config.yaml
num_hidden_layers: 13
hidden_size: 224
num_attention_heads: 7
num_key_value_heads: 1
head_dim: 32
intermediate_size: 640
vocab_size: 8192
hidden_act: "swiglu"
norm: "rmsnorm"
norm_place: "pre"
norm_eps: 1e-05
positions: "rope"
rope_theta: 10000.0
rope_fraction: 1.0
qk_norm: false
attn_scale: 0.177
bias: "none"
tie_word_embeddings: false
parallel_block: false
init: "normal"
init_std_qkv: 0.0373
init_std_o: 0.0463
init_std_up: 0.0533
init_std_down: 0.0533
optimizer: "adam_hyperball"
learning_rate: 0.00353
beta1: 0.9
weight_decay: 0.0
lr_head: 0.00506
max_grad_norm: 2.0
warmup_steps: 332
schedule: "wsd"
decay_fraction: 1.0
decay_shape: "linear"
final_lr_fraction: 0.0
batch_tokens: [8192, 16384, 24576]
max_seq_len: 256
doc_mask: true
train_tokens: 159300000
max_steps: 10508
dataset: "wikipedia_en"
MLP neurons of a small language model. Each row is named by its layer, matrix (gate and up: input weights) and neuron, and shows model dimensions 0-223. Each number is 128 + 32 x the weight over its row's rms, rounded and kept within 0 to 255. Numbers have three digits each. A neuron's up and down rows have the sign that makes its largest values positive.
A block is one neuron, or neurons of one layer that tend to fire together. After each block is what it responds to, as a language model described it from the Wikipedia text at the highest values.

L5.gate451:074146086075137108161129132116133063128106142147105083110142126095144124114115137078146080207166110081160181114142100189082117151077117128120132188142107098171146081131147141093148128184158129178099095166112170118134166140135154120089115120098070188145103086166143132123109133098112119103114120157145072116155124114151070146039161088093101088099054165146087120102122151154172122114106179116151131094158111141102112078160132159125164140126132078123126083138196094131168134116183147141167156166158089109190110116107152180087117144168124123137142141112155114184120153061074108154086128154110192128121111125114118193129096163028166191098169118129131071156141105150107148105128
L5.up451:139113214103115157162137120194119098183157134155167138136131124141166163179127128148119093163110067087135169087083131137167082167124157118152109164099189143128078163120143169123096144180171126208109135099121048107160076116119086124151103164114147009144167124109150095122117171123142103101161208125146169135144140192117144163200136132065098154163123140055197094168097145176131125140107179142132124165115162103125126172154161133081124157155109144173132153119152075131117149091142069102085111099057090146111104120086134123125102183166126150153135120127121111141137134144110059101165097099144131151124125139179135141100126180095122156118152089142124094129102099113105123159088
Description: Plural possessive apostrophes

L10.gate227:182143127092147072186143196134181147120110104092111139121151129179104173116154128106173115187169056082076145148158115143136161148121104097127138125159156143087048089091186100118070137063122083112098170165123147141061144182083142148127071098088147119157097122152135187102118160164130119126134112135147084139141115101112074157148137095126070140136188108106164153114130086154118134073157100148176196073145056087069078144126070160129196100216080124138189144145158082080124148119148143106126130147139134136154160180119119118132144143091133105087126138127120132121078137142152119127153116123130107168070137139091109123126142085074199141151131161167137140099121123110136100089098
L10.up227:137127135129103111102100112121151134157121120129096135145146123130152129144118124140082091103163119169142119175137145123171151136179113135074155163114079096106159147142183133137093156147088092105121113136134083122105189098076152088201128099141136089153128095151063076152163088153171143192164114073218163077150062129159134186156168102153127141075095128141152145084144090128163108147095100199154168074124101176152045175126141121121128102120130156143058083119120137129186197093187130116082090106107093091119079150133138149107127155070107129103187111117137191131129134141152171143204089142102122159109134095073101099087152130174162151137109110086105138121085121080113149155185
L10.gate406:181138137124071161147116105119111173101129103164165040154186160155159161126103124118135094154118141115132102122121153168122136115116124047177126145156107122097104151127134087137084122132132090113089101106058122136088135099141107152109144106112095089115139130139160091105128099146126078074113072147144159164154094150126116116154168144075132175138146143105113116142156127154147096255166166120182129128178176130101076101106116176174090133129153073116162098115097136135129127076115142135106081136094126131229091135101185179093159096179117118154135170121155112156144084163125127201126133160185143134131091143135134140158161192119168109163169098172077111078118121147100100161048
L10.up406:114092146166144120146123110151116176141083119155105154142173150151082175148064158110123123171103152150174123096081152116133149154160136096172087091145148153162155140186163102138102176091093147178105187127109147118136126110120134194115147096108095104128154122133154099111185073175115158144125130080140157204166111158167137172119130116138099095146107094129140141126114176158146154128141099117148214157082129032162113195171055117107118149112112178135121095172060162077182094076106101113190094110140086141145088088171137110102169119131162147145091156077151141094151117140169175112096119203138083130170178127098155103109133159061098090182119165148125163106128110095111159136146
L10.gate588:134159143147107113158093100128189131141160089122162078151134121120154129179138106114137077115118086117063105108098128127151181089091128121118127134174140129096158097127160145124180167092146147120088108110126110112047146128092103088138101120081194084138123114118180096133074124109061109046098110136142186148173158126163094110155161147169107132135137109138133104122100133194123133177212166136183151106157086174093108174122133152160101096087113110068148177084111102114140135093098163138137080124113097053177125179122130158125083169187113111100134118070150083104159093075104138189118189108137102125155107164169184050130104128147139134109129133201120121074128178168125103159153
L10.up588:171130146134093085119089190124182166131107071152126130111124128117137137142067141119153080180188057122135094180089124148090164117187110141122118142113141096122141155183152143079144118129118089100095170165143115138097073089129143145197128115149119169135079087120140158143113127113150163135117114153171162100085115192140139127157123130167109099156167090096095095125192102150138143143172145173168225153133136104101136174082077116077144178149130102144103177100153173095152150066118097049164169146143157125145089154142061141160126122135111151155164159088178121148128065223163095169116136146139110166123136125099081197151128128091162146143086155140142179091077107100121118131151
L10.gate629:114122125065134082172136164114137188128150130105126166112114182112136170078131106140188125111188081141095125168155155115107132126099155097108117096189137167126114119142106131114076162151140154128075143108099139138092187110099073082165145171103180177125173093123090136165115094107098114102108129092080185148102094099062120079166151155119105117124111094087115154096126141155138146145166158098192180125083089150150074149087171125092107060149046102066170142097184121129158124126066151106130134100118073161129111118141138132158139105127097060166150164128137123125108157093118136184183146107170090140198118126122166131156152101098121078163176182110060123104111099105063158146098
L10.up629:112165086112044116105148176058116088141115135141128172122115082138134154177104108069131131172165095107077172147118127088107196107111172123099135168132030081128141145135116125108077118122118159104068147115126091094164149128114153122145111091139116125178098093155128138094158126116133113113130142121131117055122101145142162152151106103096112095144158099111113115138094023083124149164112131197170119118125158127132143126152133196121081101126119133092160101155113137082152131118174130148132170176091123093120100159101149178082108146157111141145174081173098138111207120065103110035143096157124155132135164177158165098127124102098173069113036131162170080086109142089100125125142
Description: Mid-name word fragments

L6.gate180:132127085105108117077144089149125184139137149114094135101120092141086170105156146184156130111132146113125125130180117121134154092102099114152103125124180110161131147122166088121112084177097163118102152094125104119110119097152091107134118106061137162143153091094097120097146172126100201189174210120088120097158098150121159134133143083167107118177105141150106146155203070154082080091136089133164123142102118127151081139115130115103158082057080064141136159164151146087075131144178075123073156122138114176155141146121139165136096168087171149149184099066157167131101126082048088121157102156173159122070129089134161098090137099102129037068133124120138089157114081121082107129064
L6.up180:047101146156152200111140117090165128142125080193145149091086094138139134149091135123172114125146092173081181146111121100103121121123108111109083122109142166139147071146146104118160093131124133136096112119125178084152113130119156160127122063078076118121106155117100080116182175047141117197123137136130157128139139114094139140088158132127139078114175117107113174161181074051145096116098136119112096128103131174151115123109139131120088123131123105088181197161141188139145098072102091060121136090139148136134074099137140130071045130133162105113113065101150096107156113124103115125140099199148104156106095101085120196103054069111157114056146083164143087172126138147146099148074
L6.gate294:171094188088111146118097087115128092110091134126163090109157121174115116188118197140107104120162170128079118167083140110083159157105098186142126133156132080156155103131168173169130125128168115121133115155185083152142124152101049083127124134103059137062048089170132131151113157166137165073118131119142101103117135086149118124104093127069105142163178189107109130110127099196091138093169190121171111110102180109083165150134144141129156145147160072144098166108102082131058128122080102103133122088097056113177123227112161154136100104137138134129167132126109137173133125141091098143124153129120098141126142162086185115122126176076077137112186147128136076178119158126082118145169
L6.up294:101123145129179158129115029079175141160151120116136107133125143149142177132125099131155152212135103104120147164131145152114102154149096089087125204089192075136133105122118095170148150128167091142120185137136159122141123067144177103085139085113133072131121114131140109131104167088116087139135165133145088116133106197153066139174087119155083131086137103133176135106176067125169143114125146125046143120212090096158163169127129136144125088109135127176195156118204140201092173105171109174146141193042098167123139122140173145139114100153165148094156145134060119220112085136124106137157121136154158113162130138138156148075088104099143108144142144152130112128114092123104141149137
L6.gate408:123122124132138161130100118093141132168144134170179104115137097144163095141117124140180110068129113099131086108188082132148151121134104108091093130103177131154067122151137105147103074146158060139170074123110095150088147104111067123101090106113133048147138142109108113138096152161109169123208144114108099077122132110189138102165142072121082101199134186133139204167164124174078139158137103181107076132101127088130151167143160119138127135093107075117089122116140087137074142156119081103120122184172057139131103127141167149103076104143167132138145153185187087205125181119110130138169084115110137143199130148131154107149156121159113049153140163208103092171153096128164123165127
L6.up408:183068136084092182128156123145126114151111131131157120114133099067153179135096093070218178116115081161119129041146101181140140161146165177140137152146138145161142135118145109113140113179124116134119136125159117106174170127138053090144182111157070112149134090112163118117097097090133100197192162127186126118139113136138168066148124198100122146145210104124088151128200180128110149161121185087142127111101142120100088092066123207105115077111119109102093153149119118108142101106177101144125189192165138127075082137121085116152110160104133106064161152153119120173152123133075103122127128096135130182171136197115144111115129114146153074146156104120142144101118121127185111144156
L6.gate584:105210119136149230151146109105211132124118122148156103160129104106193156127148119160143167132163111068144139143151150131130119143111124106096106109120160165223169175139125075107175086127065153109138191092124179123076116115105117094152158098119105137146107154120099108191133117095181193164118137040126116214194119147150118091145111073134151155136109118183077150109142148143108138113144129111110168116144119154145099150114141153104152154059093170174119096163142109136093127132131143064086110159149161100117173124122120119119159128156141110103129147110074161135103087153131036153123075109210117113174125106124107066122142109135141113078066113146124133099144088165138096114150
L6.up584:126143130155071184099116099110089120108072110092153107114123129125144122125146093134178117161117111138204082037081090143130147106139173135141100156088168096133100153108101100096126089126173107131156098150151100163129104132136106123110171149085162105145166166059144120108086137231147092131156183135178150113178133050147133123093174164071149144121176133152118116171166175132078182171199159164099083108087123106178108029096054144113115182131165129137137083155112126137141105176175114129125140131098134100134178135116096078168124144159163122072155107132127130091106098156122127169155112110161111152179133169126133086100184070138122106119164094168143122125116089097101115130140
Description: Table and list separators

L10.gate263:015083066134145124132140116121190164123104131117098107064114135132101106124119137122170121140117145140145154108132101175095173094123091116094114088086141152098169093111142162090161108144148141058110204138150162134128117186167130084116151105129119148162145114143111066152176176081198089098129099126167109108172138151093134085078127158155086162066143126127145182104162126136117144136110149144188094114226117118130111140091152098173126140086141110159098094164097145095117164176086162063144197088131120136161086119104157172139178126118132094092105162165115151163209141133099147155105144104102097099143119084140158117132152110092194123133145127125152100074144117130093065172070
L10.up263:041155109117126154138110134153228091150119151179102146087101123109140066092135139190124172124114126127080175146123070097111131116190154117130099154090112102087110149136100162115155145144120082113158141115149140111083115161163099114145108145120098064122142124118145112164174128096164145186166124119151138186170141162165112132162108133107123114137096126149121105073074158115134109117133195147154153115154108130111080146086143130170130138149087144111149058164157080078101079079157116092153066129107106130049094122093163116186162059092105075081144142141101118093099121207132142107129146155144162057121127102152143111129056117109137110061092124145080086109037098126140110152108
L10.gate344:115134152154136090174102155170171163151133154116164085163127174065112158150099136090134105087164136136134164101163075097031188104139098107149123073144146142075042117134136124169135178185103130156159130141133082167070164186141079054095187083146134134108103117107179094135099098125164110112135122174102198125141049096153139140103150161145096151132118105144137125102130154152112094154158139116136117079172105126130115167151118098122153105117159154069083156137166081153144150105150107162136187113051091138089116108105084075178082111108149076131111123153181165152126157134175120134115091092105144143137114096070168128065175134112056152152146115120129121141121135154170126101089
L10.up344:138118120082105164069134084132139122170066084176192099109107063129082099131138097160128140133123152127175151107124113107057156131128161099143062117133091157148103126116099119137141116137137140166120144173149087159178087129121106128119135115154157162134102115088102150128114136064101105103128086106190144108137153139153129132063108073090106177177151160123103124138135124087131104190114187159088126128147108094077144140141139109129214191121132100130104155147119118124155101130126144084159197123111082145083138029170063119104097082123145061144116083173107180153195166123105092119099120114111107125120075126089081121099082115179076118109159125170142205209178111126096127119127
L10.gate377:138105104156131153148110098131140151153156154191166101089138090184119119082092124123086158136092148065153128149107134077130191077151051161085138132128131126104153111125197162104151181143129121028155117141162081078113126134082130109153106076176100092105119110155135073129117096183149164159213119129115146110065164204104167151125111126114177176158057119154109134172133061173176144187169131159106128102157133114132123069097138123156101192115173157064134143107124142138108159141143153111100128161132116150132110118135130150111074095109138104110146133144115176110166189075106117187119150114170124134125100136155117158162115200112101115178099144116063126154067144137170108117134
L10.up377:137126094188137103129129136135135085083199142148147068122173124172115137155138124158097184164139163165197106109142129134155136087148122160069116097139147109120146116153121071185164112178106115094119131161097079147093113170174119060094142153126182149091104141183141133137104109076159175143202126057169161079125091085114148084117144080130103210140127095141153058077143106171111123102162142103133054075126120127132113179103193119103153103105181168136108159120116086140156100092148108110130102151126140177099113146136150155109142137170161080147062157128128164121190139137119024090133141113140095146080116180128120118095093127139156147091125129119079100134097082105089099119150
L10.gate444:139147110064095135150127119129139087132065107079152089150102160095104158178059120085167131152117121109116123110106068077128106182072138079136145129128100137109061061125106136140169154132132092162153144083083141124123100116169130124093148069132103142184156101094174113129088075068144087081149146104150165160108133082158118086141135184170095139111128180112152165134182160110118109150141088115173067148104163151139111162130122076176051083102101100116145183149086150162111134132115114120168209100064117152119114136117104086115144106114080145078174159137127127114160135043178087150108098111063070143150086095147165123153132088141172130154109075106135112131161116148107088118099
L10.up444:111143131078127131115146130122118080171151113118116111097175088139133129088138104114095134121070141128155103110127188117076147111165121078083152134100125087196070132170139175153104111118104158091156087128085121146084089157185121124208128124157147082145132146169188137156091120095155145096060129133169126095145135150191068090128166088099132108111121134147133106127100084083175174175146106110143145105148120078102134141141143074113126152140143111105109157101085220084115118141082093187142221104096091128133107075146132089090100216091129152120151104070075122105157133067144180154146088098141160151142154150126076181118149120121106163159106164075143162137157064148136119178125
Description: Mid-word vowel fragments

L6.gate93:078160165126111127129103088149152157155151110107154145104165165152076084079096108127099167149137161138071138162133042122075149125140137122103103136083166157144082155132101167108158153163150119132161173156163152058150106136173086116107065153136109073156124153132070146117182158125149121067121113121115091105115129112120109131151080162102138188133166128138125085104120127131161140161130169147122138122199108140159130088115115148186081157105114158110096185116171166050132126105146163073130108137108124163192175139168059116103229128146169103084099183109140092152129109108136194153195082158103126132176103093132109198179106156116108163176125123162135165117135154091108093092154
L6.up93:111145118155095072180149121178111165143173101159167106080130130174158127102097030163184150126124116140114103140102139125159114157144101152064139194147077119061137103103154115165125157184159123154104091122093119113163053122134117184109122115133094128143156098095092116131101108119145084189068100156146121142173123109128162093145080115119161137138114149117064083222141127141143121149094207135112157122184110163166105158143086101085107119167108142142149126128150177111107132083115156111128136064134079174083158111153070111123147097131158100149152150141096145151145174146146060164199157104129118173153173085121113118107116121090108112176187182105175161173168125104070124096129
L6.gate106:098156097168137134123139148160158152087129168139049173180158132148111161201142137161158149179094151147069105166193112106098104170133096192069120149097102172203083136121137117109153147113126175095062166108101201162108132133127112159099083146105118135100148131124146137143169181106077137138133121127165067114176103116184100134130124098054126132128071063167141149102154113107147101098114137125124164140076112150148096132172147160124129098071100113153147124143103102119124128116103077113130058139114119143115081123079169186164095114174213141173176143101116169108104095166073093140111137140107143101070065139154146086120164141131111159105152168101079090135100116134081160122085
L6.up106:111135093154169155071128100130180131152107174079145154139104103184129104093150103104130152194094118132112109175145117147159131108117145096119066188163180128102063173109173178164131104099142171162105117167078150117148134120113108130115044144124064085132132121072092151140153099131096130213159113132093067096172102058115167106143039138129160169122128094136097083120104078161165080106152160110107119150100160112150134103069117190145104121145156173110147151121137134069164142143135158157122106124090106169130146112118140143115126115170100110119139092154135148182140081150081089095174085086122065172112136132167122060131118166096059149149205108143135155168153139095140112110101
L6.gate259:059073087107157155093118102137132149147120135123127071117104169133130079105119102116115170177152120148163169130119074074063102095114100178087129161167193158106113160133130167174124132103109117112169187139158091111092105112121149181073140131188126076168165180152135119139147170122099116088058108091154147146144132103205120087143134065107116180069135126131174147089115106182116167163133127121131131069151120185173099136109136114161162150088197128132121146104145115137125123094110106101157154131158066150095126102129118097094163134065136134120158084091154195128100128171166199194103101142164103111160099117119064149125139160112127104105208123106152115131131110199083092149124
L6.up259:154125136149116125137155154127148136104105091128161079138122136166148145064051120125104147181147149171127143162139163140173120115118120137111135140125114132145112108158090117094150152127084048192135118118129089115121140163168071116125156156133125135171223143117125077167038125182173162073090160121123110168126064068141087088126153117142138121136132136086158148150124171143164148144153184177149169089113143138160081095083132124084092142105181117124161144113115088137118146101082148160105114088097161187164162185130122107138119109127042101114158119121126120123124140214171105202111181086149114145099123108121141177090124117157052091164140189067133146189113107125081077156143
L6.gate308:137134160102127122159075062148226144101138111183104114134184122147119102065170091172165175136082188186160089118136167112094142150164118147133119092116125135089125155198104108105145154165168109136129143123142110192092110167116116098128146132112157129145155115132174076145130119118144068135154166185102128079139105063127120128133111148104146141141119149120088134089098090121103114117174137163129137050149108090142149099141126103192096119068140142153174157133153154155129100107154131134126174136164109197120119076136126096098128137157195024106165047108110107141155125073128117176106086126082131150164088116099163173155122142121144128099126076155194120112126134183062114105059
L6.up308:138122130093161169110165158091093161061152112165087113092178127140129129146111102062135149166107123056148111084179120151071168163162125164118137166135092151146125131098160175135142155116126126088182135163135145168138151103131108058136101092112172147188150160171161155114177111112102060099131141155170133137136093149160135171128154128166181096095118170103033073081061119111131150171119179159122147051133103150141071104131181088115126138130103110090118081133078144105144154137123065127137090131125053150091172164144111092133150145112108169076140122142112154163128102113133155187076118168117148092097136128137105116115159126069077107106139124101159124155173084160086110132218
Description: Mid-word fragment tokens

L5.gate291:143096136095084084083107053168114115208095144131093145137209078148119180159106182156129139121129142139074140139094091116121123137108202114143092143087137073116113113102116140087188110154126085037106129158171168040191122193109076164109081177076117106134146181154080091102073152116109117106116116144174151157082104161076125148133108151078158154115136079074153115085114079161121150115168089131130114150131125071152134165120172138153127149128142140164085125176121083128155115107107137153124122101099054151173140121067123090144114120146099097094181140148110108081138163140095141087137147063114100108072161132120136155132100159134133121101127140097140148170096146138087088119137
L5.up291:128118116124169178150191138185131118133141139138060139108124147092086111082157143169069152134129138145123165095161128130090146136083167132151176103096183078201187092108108130096150116117102160123145120106136076173145172150088169099097129152108134118167136152174113114197072110198106150149134118164172103100105179153078136197188151074086170090084137154163131140190143143120118092118138147154117115138159149167132181110082074076119168143111210129155155165059143161102079121079116116125102088162117150157123126151117180157128071151109110119084130148153125120179097108119131107059071157108112152167164136158181155146136148077113132113088095132061160112160118113144128132097151
Description: Range and compound connectors

L6.gate39:143186123146151161166148118121164122090110141138119140161117134119161001089103085137144159116098112114131155187153097147101088118056151149107139154087119089085096099107150054092137168096107165136104118129123140135153169121145088156102178072118134126123178117142198121105123136158119147134149151150117097110160122108156120150179152046143161109130104144201140157138103038170143116143189089136129124127116104108106142149133177079143107140124108144102138139117145119201110149133133125132182191123194147135096054054201137121125145100138095061143223167138168184127153106096122082161157110169131151135126123106137086113135091101122092102100100077140093143087094127120101103129088
L6.up39:104111121120065152165123091179113181116140111135070073152213165172110072093089119138099162090039074129157088110120055118124109105120126139164140097094190129124149169175144108094173131130207160116169121130139148138136148177109142107208171159128136089141121104108122086082109114076093140100059121135133149137135124111133123119137114120158120071149080122173087125093141121039083147115162099147155147095142145169130165129108076143100130196134116075053143117096150102124132109109157145110162133129149122081163114120125115098111128109166143128104107140206090052163116113158158143110139152120115134185043162092103081160149117114107093141108094108097146120119089094166102142095155
L6.gate379:090121136121137106132099103149170179081150107105119144129126203125087089111191133046086087064114090162106143116119173112086154084139096078131077135166117146144160098087132147171116076150105094124177150095099142144108134187134157125122148135128163141121114125163189192113158163084112132150137196172139097154144127158155121141117150107111114106164146074116129141111116072121116137131132150115136139101126090138147107112109120144161158151127100198140127137120141160132155159104177154082169164142141111174113169060154163098110202111092119075110070114190120187063155105148131181208118175100147129104112096139094084050143080122073147166166123085117072140104071124076170100115124
L6.up379:193112076126155112100143114117161128146144056146144167068135180130128140090119096151119152087104114118105166097171172119168055087134139108117074122105089100119110126084143144071122180146149113154125148125098040104116148113089100154131166093094134070090152127110115131064097122128082115127128170122143120139119138080102143128125117160152147131218159092092162220134124104108109147141112118127045103190060130099136113091162063125125132103088125144157109117076119092181125169099136153082192139114128163150101117100103102092128158090115122121086129107121100142101132147178105140196107109095098130104142085063095102107143118135102153123076178056161079167183130061144147109162121
L6.gate434:125167120084123080092136156096162151102195134132079166164123145157136143091106147138108109140118094089132063130138137120083147047113113113147106073098150161102077171093164134130116120124083137112156193065167097121126182084146158128124116161117143096094060070206167118135152168142103151113116103123126134124110099120122180102123139068112152121194127078100076081095092079128105162167141133140131122171114103084130126159123102084128167136106101138133108176189100163133107107089107135095121112125103113158105106127152088140132185139137117102126112125082143137170140160112183117201173118167178171156157071080121238113112116072076154133101150108127109148147101098084085131105042
L6.up434:104132086171193169118118126116178178095112098136106129086146145155151111144164067080108135084126170204095140072109160163124124114098127168116108139136105130128093104098106130096130140168153138076176129183128107153103147141100087137055097101154128020073132136140133110062104069111125142100101101143116142160119171088119142140116127079053128175193146138186095145127123071150116130124173108138150141108099101154161144130117124089154113109131109140104123093092045107069121123082123110065132143122174127114103133138153136051152123121128140133072073150132094121148166083191126089128140201125195168161145107142185078134134183159080177139096094132142089120127092150086110127105122
L6.gate603:094132098116106099166108098144179094142139103145124098101166139160151143164112134140148108087127086174135137092118085137107123041096156101130096124129112039085124116060105128066168046088114144085108148097091132175110098137108147118122097116167240072136083088148154051096146160097137130127152156090154147103113169102163140081171095137148114147100145110133147148164119171124146122107139176107125096109125111079094102136134154124140096097102109184179119083022148177165094152125170133127142153112102102078147067143103118092136083140127114105141127091144188159106125108137050172184151166143118096186139109119148160127128088074143147072109100085105149109145138113125156089110095
L6.up603:115167103048103089135071088161113128145137077064178105101171181091078130130096120110085137106109125126093142151081146156096162127145096128095096135188113105132146187136119146164122120095116090061159130174110070129100124092106153082125108202174132070127086080076157113186122135094101111096081149120166155170125166140166161100138040131163122090123104115125122120134130149158163139121180090131141100091152162078113148151112164167146078108031137114143120138170149144085124104091171146090150156113161120123156155171147131127143130089069186126107137137169131035155181123119088158188173100090149130104181096101099095144117092113104170123130081109155154144147087112112119115119119
Description: Predictable word-continuation points

L10.gate361:122085094193107137127130134096131115071117134120142104176066134138118112066137124127122130071151141123113126111125180145141087152124094087152088101129080157092170133131157156168155120102119159138143142169144146119131114196141126171085093145166104142153180127149142075125110107120174115119136111112176148091132072111152156140173131092180134182162119190091070139225118141093211151152142142129156185133183097160142121064144165112087088133177103168145140127150090122083052169194101121148071114116092108120130170133111125199108135193138133127173089145110151144135143125117147126060099210091127134119165149188105169149151175090116137072068113128075139117127101161157116090107105
L10.up361:131119124073073132125095148101151072100106174101186141099152153109091124107185156074123177106128162136122146101111119155079165144127134130149141161150107131141124130091166152148116172108117096101166120098142099121106132166164134143096126131179073154164024087101168114179145098139100121113138132188153133145112106123143141157151127130088149120117176101134130072117142140129112106109147186104178116110167187140096150112052102139085171077120097153156133165154102115144110121140102133080113181096151147189146049182108118148119149115183156078171159143141104089111180211121158191117051153065129136197185131133090154143049104175095097140131133126075079088107118139094142115161115
L10.gate391:123197122166135129103092121166157123089061102136164197160123162191178133188170138099179121103106099125127101132099155126100147118160113107090117093150087148137137211122118086142128122122093078149155106118115106166171110161087082163128158132130137111148132130128117118136132181134132181099120095131105125109072107122164095126140139183073135152136088215183081072162115138164153123115126212098143150058133119122140156087126179137112125094105109119088126129203171107131118125146088119164181122163146130073098182169183110151173148148178211108175149114097132165185134123110087104106071141145123113111122146124207162095094159164126112106091118176123130150170184102139122100081104
L10.up391:165137174130099153115074123131143103116120147139086108097172148109125100133116141149115113135110106081159096114130152177167110129114104129120140122110139051084110127039131116176173086161156141081119092161087136076116074159139084123184111095052064086183097065123139171095131129138118109130158119080124107132092067181162172156106174076173138153152131162105080140118052093136155147140150157113155119126100137104147123099137213172133103206159142176133077131108105097162089152075159125141138159125135152133144187070120116155150127107114094113171120114139192092149167197153171094120146133072090117140154150138131165135062088098095158089146133123137104095133123056107072117122112
L10.gate401:133034149084109138158087113152192164159148116172106135181130189103156062058129146115141146100159065117135153141107099178060132130090115091144128130107152139134129092116100089183098140180091067157134136144122170147111136136159088107081122152155172126106151111064117099138105120118089092106098103122140120126134148096162067116124150106153133137098129128107145145149094059113142136122163111120154203092146151213146071096106150106123122124118121135081108148084135136096074059145111161165134106182177083104132098121184120189079134123135180108176110146145077104167129128172124176084117088167107105151145126198147092073106096113128095142156121169132131165141180161094064119147078
L10.up401:109148098120162113192098095141125140122117104101102136140155100189132117105130159095169095150164079123094105139113135153116056109109137120154184160080083107166192113130130151179161101098186124141134143012089136084157161149169141106121116175078156133120103125102112079131105086121131159148112063087109134136088114067109099171161154160171094152125128166114075121152074099178160190147168144075158116155148142084069115098141180194101090097103128121134064083116120130123135124113161143095243136122133119154126130091160113137135183137143110098142135103101133181157155143111105089135108107118105109150113150147083166154185151125149147106123091115098104162178182071200162149135133
L10.gate630:101110105174080147071141105206166086102148097118142105122165124167131132137131149107103208132104129124144107092188151147149064141151164144138125175110136143161181117090174071125179121124130166144094145132159114118151090135108111162161110160133132084155121130076176100126101091108079124132162138133116129098169154127200116180130152151103137084156129145153087108165147127176174157174150205149148099131180141182122059084129141148110170110179118175174163110143106139130103095156151138147154156107169119064197181164143105150116111126145140148153114122115174094225133210116152122149119145157147087162115083201092152136124141146093132146100155130178197134187119106172073101123125
L10.up630:145087148141080114119106109111121171080118123117183135131133091055151107126146107103112129049127122089106092209158158113099152135136135165147090099111142148138157132119184176075166090077110096097066109119157124154152169119158142136136164118164110172114114132074087160206131129167161147174089192143098094168072083154155120130106127137148106127150117120140141110086169146108142176135093133099196148113178151169110135076073173087126133114106094191112113132112144132142158198139148149136170157131148181146148135166120097164177178125193106145121179106165173179106041106133080155173157181096142125088110131084090172134108122148076100139113093160091132123128155121155062175121133
Description: Before an upcoming number

L5.gate418:120160125118125159114136073162174134122038098056096088148131184156149131079089064126165146081141108169135058070140070110059139095074122139139090123159118154089147104154135136113136123186116137177128117135133177105135054168134108094110102181118143089126152126098110147109141154136141120144120132166178107154110098174127104087168114163122123114088185144132084103153117126136116142164160155109122099165176126133126070034091049119157141127057152134134159147144106141052115145115140144094114184132118121215149145115160147108113068146136122110127074085146080106136164129132140171198144102126096108158126133155155115123126162159155092150131178170132144178146093065081152100142094
L5.up418:160069161098142104081160110093129111172105163152160088082175066110143097114071128107182150170151144142134144151126135113076156153064153124136085142148144164098186135112161141134105082116114170137113149122111141148109108096136125154190145087179141090212174154112131096128114088132091105128114083126132080084156201155125152156153109137174149106135114150173096088105138103117078088185081136162149092109139134134105170111192146129128121144121072124115112232109167088187183152112132120164208107126116124132167187097131159149099103136138140131121105054137148107148152171106118165159117075102104098148201145127118151142137128074119091163173111181127124094160198133165167166098122
Description: Mid-word subword fragments